{
  "hidden_size": 192,
  "num_attention_heads": 12,
  "head_dim": 32,
  "norm": "layernorm",
  "norm_eps": 1e-05,
  "positions": "rope",
  "parallel_block": false,
  "init_std_up": 0.0397,
  "init_std_down": 0.0,
  "beta1": 0.93,
  "lr_head": 0.00699,
  "max_grad_norm": 2.0,
  "max_seq_len": 512,
  "doc_mask": false,
  "dataset": "wikipedia_en"
}
MLP neurons of a small language model. Each row is named by its layer, matrix (up: input weights) and neuron, and shows model dimensions 32-159. Each number is 128 + 24 x the weight over its row's rms, rounded and kept within 0 to 255. Numbers have three digits each.
After each neuron's rows, "fires after" lists the tokens most often just before its 100 highest values on Wikipedia text that the model never trained on; "fires on" lists the tokens most often at its 100 highest values on Wikipedia text that the model never trained on.

L2.up201:098081137107134126150140098134163125119186132067124129102127164097119085100113126095100107119129107126151164111133143107146106126121174109102107069114144121133134149137142176116147132117175135117129137129111090140112101142121121118151110146162093128136097116157088127112113131157137092113114126140202099119101125119146132133127139122086133158143156156136138089128139108169151117119106
fires after: "im", "m", "M", "am"
fires on: "or", "il", "et", "ol", "mon"

L2.up155:104089125130140146142114117136133112159128129171091111104120172195142079132157160131095134159103142168127127099133166123117117092125081144117101165149115078139108120116146083176104141107159143184072135121148103110130124134173116135142088106126125111146156086122126134105120116107092098115147152146105148136120141154136127185127160128128135152123085118125120130129151127117137183139109
fires after: "P", " P", "ra", "k", " K", " Sa"
fires on: "ro", "ra", "ru", "no", "to", "ab"

L7.up508:083084111162099113146092099141149149110136080166145127172113102072122126117155137100148140141114113146188109135099135123140123146124136135138114077116111132127139105134156133134126096095118128089154152141126137183150160101133167157159113153133105104092132094138125163128176130128092119099117120112108096141114129151178129113124152136105128121162127141156097134148104075190107100128124
fires after: ".", ").", "\""
fires on: "\n"

L2.up1026:124133141138140131099174098150163118100150121120159096099153107090166147139123130110129145136158157117131145141138121117159163096123120145114141108103158139147163127106108133138080155100170141139140163139154047119150104136066089127146131099126125149137152136127117142080136137098105157152135075093152097107106141120137133086139099124116109157143130143134134106112127085161118103105110
fires after: "im", " Gu", "tt", "th", "at"
fires on: "or", "um", "il", "p", "el", "tra"

L7.up982:122123167153159136106134102105116101139143130158140159137164101120105108109099131118138155115135139109147122144113169105099121113112159140155119109121129157147130109152105132118148123147099175099135180113190133106133112117140134108129109150147150132146110118144112110145141157148096113092109132158116102154103099103146106079133136121160111135089168064095137114108108167176133091154139
fires after: "er", "s", "pp", "cent", "it"
fires on: "n", "k", "s", "er", "ral", "ed"

L7.up1339:159072101096141083139151152152141185100149128159087132092114086120143132127118127181125091136116144134131110147121089187155161154079121128140151150150132126138103156125121117099147117151113181115163143131137078122150138151114127085126097140117175130116099125116123125153128077150121119114120094110117128110129102102116108099136095158117131162155178085141103104168098177123121138106155
fires after: " ", "ar", ".", "th"
fires on: "li", "sa", "che", "ke", "hi"

L7.up804:116097108114152088100114136141125165089153127125115157168115166116112128131123145146105101109134096140195119114149116141104157116119107103122109122114080146153114128184169117136135157117141170120177166155140098136135134131147163113128099154103111145077120126162129136127160125126091122143115128117111106095115091109167103126131128146140123170133108131172111130185119137111123120131093
fires after: ".", "\""
fires on: "\n"

L7.up95:096101153086127093145130115124122172110125133122086183138162115076149121116135149093161151142118122160138164128124157125130136134107107109135170139097134142153141152133124143159108147103104140116165073118170117162153150126112089131167127103120101087112142078143066130139113127091161159116103128108144168122132130112108130122123119116172114108124118123136105129113065146102172139135138
fires after: "ro", "or", "la", "y", "ca"
fires on: "s", "d", "b", "la", "is"

L2.up1427:101115160135103145166123126090162096134098129116122123090125159149148107116110159113099137139139091143091132092134138186123098135141128171121146149131152113111123166120170085153121136101129129128078115143125122106135148135140118104164084166106199119109110144141135096119155093155085098130134185123134137131111107117133135185125109142115116125122081138123096105124127110108164100138054
fires after: " P", "ra", "ri", "la", "p", "P"
fires on: "re", "bu", "ra", "b", "s"

L2.up304:189187149114156114115140150154131130193147138172141130110089109125136173137134099136113132159144146135122113158103134116099141145151154100129160146119138124134153140070137131097160140101103146105140104127133116165123118113140126099111138148118097103140148109151107113192104139096106117145075126125092079094127092151096169135126150113127103153139165105113104135105100157090135133128130
fires after: "ut", "s", "ce", "n", "ong", " C"
fires on: "ive", "iv", "ress", "ment", "ion", "ation"

L2.up390:112138102138125150093161103136138156117131137152146094063115093121116141133140135158118115115111096138159161124098082124116142111126133138132097144104163153123105097116186139116127106160153146126105137140070132089155123145078152148130167146153129122127133194114096102099150123152104170117136135149145144117118128126106093149131118174149135128120104119152128142143186101103142118138134
fires after: "\n", "M", "R", "N"
fires on: " ", "a", "wi", "o"

L2.up803:121120120115145143135099131126123128135035158134156136145116068097133141148122095129111122081131139096131118162175129133145115136082171118148121109123193096098111122118188138150105156116112142124171114146115151100132132131132098146135149139139158129146127140109088106087129126123097118158122113140104146095124132148123106134144102136129127112100144145171139142112119100101150138148100
fires after: "le", "ke", "lu", "bo", "ine", "-"
fires on: "a", "e", "ence", "cy", "ction"

L2.up188:104173092087117137127168126173122150157131163167151139109124135086125108093127100150118135095148131153143074153156133117111141090145173119138069152155138109134114110111152106092155113120101141112114166137111141126074110153128172122097137106133146148149129141158087126134104088117108127092162119158099132115180142105144130176127116114125155174142137080133115115142113114106138106118154
fires after: "\n", " P", "P", "ni", "M"
fires on: " ", "\n", "or", "ub", "ar"

L2.up859:115121166134126130104149183126147170120127135133160098150087150078137090108136158136105162092096122131117144083118125147128151132095080093160102174093129096193130116131148154117172130131117161141139102114135098113101106111159142115146123126115135132128119132152103149129147122110122111147159134113101148119182157146144112159098120122129112104102123131117138159172104120090125100174137
fires after: "\n", "-", " Ca", "ri", "er", "ul"
fires on: "\n", "n", "le", "st", " We", "z"